Part of a small language model's weights.
Size: 8 layers, vocabulary 32768.
Architecture: LayerNorm before each block, learned positions, tied embeddings.
MLP neurons of a small language model. Each row is named by its layer, matrix (down: output weights) and neuron, and shows model dimensions 0-191. Each number is 500 + 25 x the weight over its row's rms, rounded and kept within 0 to 999. Numbers have three digits each.
After each neuron's rows, "fires before" lists the tokens most often just after its 100 highest values on Wikipedia text that the model never trained on.

L4.down135:469526494487483494484509525503483516482510503498508499480520502468483533476528513525501488517496483526459505517503512523507521479459488498499526506535454534490530495486444509507477482478466514511514508534538483486557467481552507495471489465494487499563521512508517501503475458477518466469469521488453533515521488528530498510497478493509486492517492494429492476510515479504485505485518491516452502508527477511508506473513429454523514480537528469539509504493528521511522534530492528484533480535476455506501513542498477494495496515516464523469493510513536514455498543488552492464
fires before: " ", " |", "|", " |\n", " —;", "0"

L4.down1913:519506453546532489504504484497484493478462557480522477482508559494541504484485500508453508466478478482460481502456473566456515520526482505504502481462548490503497502502443494535499512452526485515498534487453496492511491497508500495492464564493564486501487485492506467533531503485485482516462496490495495524555486475509455472514489483497475532462535544482521485487483483518516510474486501519515483488522509518458506459535511530505503535474497546512492471522498508499505538518523477510470524548487530545481498537500493478478500503498540493505521520504492545543509530508503505490
fires before: " ", " |", "0", "8", " —"

L4.down883:502500523524431535505501504489454524478519500536496512504510476501513510465477486524515463553465472478476507487531541512572480533450502529501494497528485511515501529487452492470473536501494537482468499519530482505487477510445505543473488465501521483538496518469523508517478471518495461512509507494533538516484491534474481539441499509490467521530490508532462469536529429464509510483516483484508551531516525485471540507483500481449463505493493547522466511491499489447500494511514535455508495514469489527524533459477512502502463492498493496526570476478494491503520531555517489516
fires before: ",", ".", " |\n", "\n", ".\n\n"

L4.down493:512478543508529527465480502466493473489536526409520521491469460486523503498496525524531450482488482516483515570448508475511487515542491514481479495486541467517506502469510517484479479501502508495486523547466466535516512523524532461512447562477547506491519523518482491517514499506471541501473533504553476535469454482560503498528476502448423497480476509542523490480509471480515476532486502474502493511431512485473474503484494517503500512478481465474513496477466530486489499480474523524489483525527491482501454514513497497478465481523504466528530506490497543509498500460462503452
fires before: " ", " to", "–"

L4.down1132:480515497471519532524494509507487489484484482543524477527520504516526474522488493492505522538538510517516471512505499513488533506524494501469534477528493505483485511492502497465462451485501504481475475500518529502456496483542533509524537497499506493523449503488532531497471533499491522508496488537501527515514510516544534511499495516507502518500489474487485525495537488503491491450514477486486523531510506529469457506530527492503502507520503515515493475501502471486508516510532514464579523558510500513534493486499522532494458506482487458560486476535478544494481452474486547505
fires before: " ", " the", " June"

L4.down1661:496485489458479542468469497502490460487546472532502551502462517503509547547477492523523516474534518527468521507509489460492494481542489522511472479503498491483502497511507525525498491516530516503487530541494504458509461552506487486475477546568482481542479508496502489472487487484521477500493499496501506479497553523466490529468470539478570490493521514519472487490533479495477510508483550484543513498511518489459511453506469494526535454467486513514481490498537497532493491509500491488505509502507521496496488504495482513487458520539483464486481485515464523466500495528541498456
fires before: " |", "0", "1", " ", "2"

L4.down971:499512519515504504528522485475516470499545515500467456410494519516504488486517503482500501459519484482511473521463504546480509522516478546493511532517518502512483529480493516498474483507483509497487516489492519496464504486512522505445486461479496530544501479515533482512529496462506465479496496504529481481507528516435498552522517515502477512504536468511549491522482497474513536522488541490496507491534485500519498497502472504500486495447486502510494528474515531492461563461512420538496504546478516462505481483491543481530516499482472510478490529499496495509477502512530514482
fires before: " ", " |", " |\n"

L4.down1399:503513535485512529481528477490487483524495525481457509468447505476473531529519499552523543497447515493498458479489471515477492495458491499548531467480525483511483541490478508525491508492514498466497516479492519494473454499500483535455524520513430536524511538521481512501515465512502439494493492514502547533500515496510496515538471513523549494484470489464516447483521529524467479515514494517473489496526471508500515516483506444510487520530546493495472497512509511505487492461521487464434516494540503533491492491510516516501497479477534513501524531505497483533535480534506494506
fires before: " |", ";"

L4.down1358:543485494545501470533483498505513454468491494576457461489503518503460482544497505469512522472506516526518526500476481430474456516501515508481536544481472508455478485504482541513521509477499492510512493468522493509497481498500480511519451452480488481499492520484432514531516505528508513493521505498509542529479515487480501532513475481499554513489495484547513504511509485494499452462509473493495516472470461489473527529525469493480504485484527511486532499501515510486512522490471485534503475523482509508472488479463456468482518484482500510492512521493500476439501493501467512515
fires before: "9", "8", "10"

L4.down1021:538470500499504489484505492490486481501466497472508478497513479488505514496510521525480523500493502519483485540461488511491453548521498514484514489505514496548501560490547502486498525462506457556501511456525495485470464448547509464482499498485534479491497484522499461491524496478517496557526511480550501447486511482510519543489491444510473489533449458507499487483481503505512487485514467469513485537510518511453529439491501480466544496525489492451508502521530483499548470534543446509536517504503497488548527498499472493542546499480525485492515463462531496459500507493501507516
fires before: " ", " −", " |", "a", " \""

L4.down1674:469486481508498507503506510494520499503530497507511497462517534457557474511550528541524490528518515514448515534462514520492479531522518499415524463477471532520504487437490497470472541469525560528487518472416535510475527501493493501456523465503515517460512496487471467497502456497529523485521484506444507498523488455475478450549536519507491525516486497481485471500483485509477511486520488528469482504510473544490500474447515485504529462490501491501541498495520500499529499489520518450486502503482513519527487501485540498521475505532502524487509478519512496503491485494444482484
fires before: " |", ".", "0", "–", " |\n"

L4.down699:466497533478463473494469487518501511505467505549505489549533519507515499559516486497513483500487515501506506476499511460487500540501510515514518501499476501483496489522512514486486530511447534527465516506479498478460513514504467513493495494508465470522513507520470498516493503497480470448489506523541538510485517480517512480453530473526485487494485528494499476490527495478503494518505501481595488493467523482471458493509541488523480485505534551494485472501533465473502478539486515502501500483543468566503467532486530505535476536489517511439522511476534510505480523479467476496
fires before: " |", ";", " Party", "–"

L4.down783:489491467476483448550498494519460498503497516509489529498521521480471523506461498516516503508501530483501498527526454504468518504474505485444499522475499522525399530530535456498517472472521493532521481493559503481548503530495575510488478485498517513513501515487541457489470530526513471492517497485484525455497508483469477539503492541468493513490468428543474467521504517490480539504551507527464524502530510488517521512528508542512533463529515507461468505481511471503499498533483487462493519559459511500495462503563505500474518447475498533478521538467487458495463468489474453522
fires before: ",", ".", ".\n\n", " States"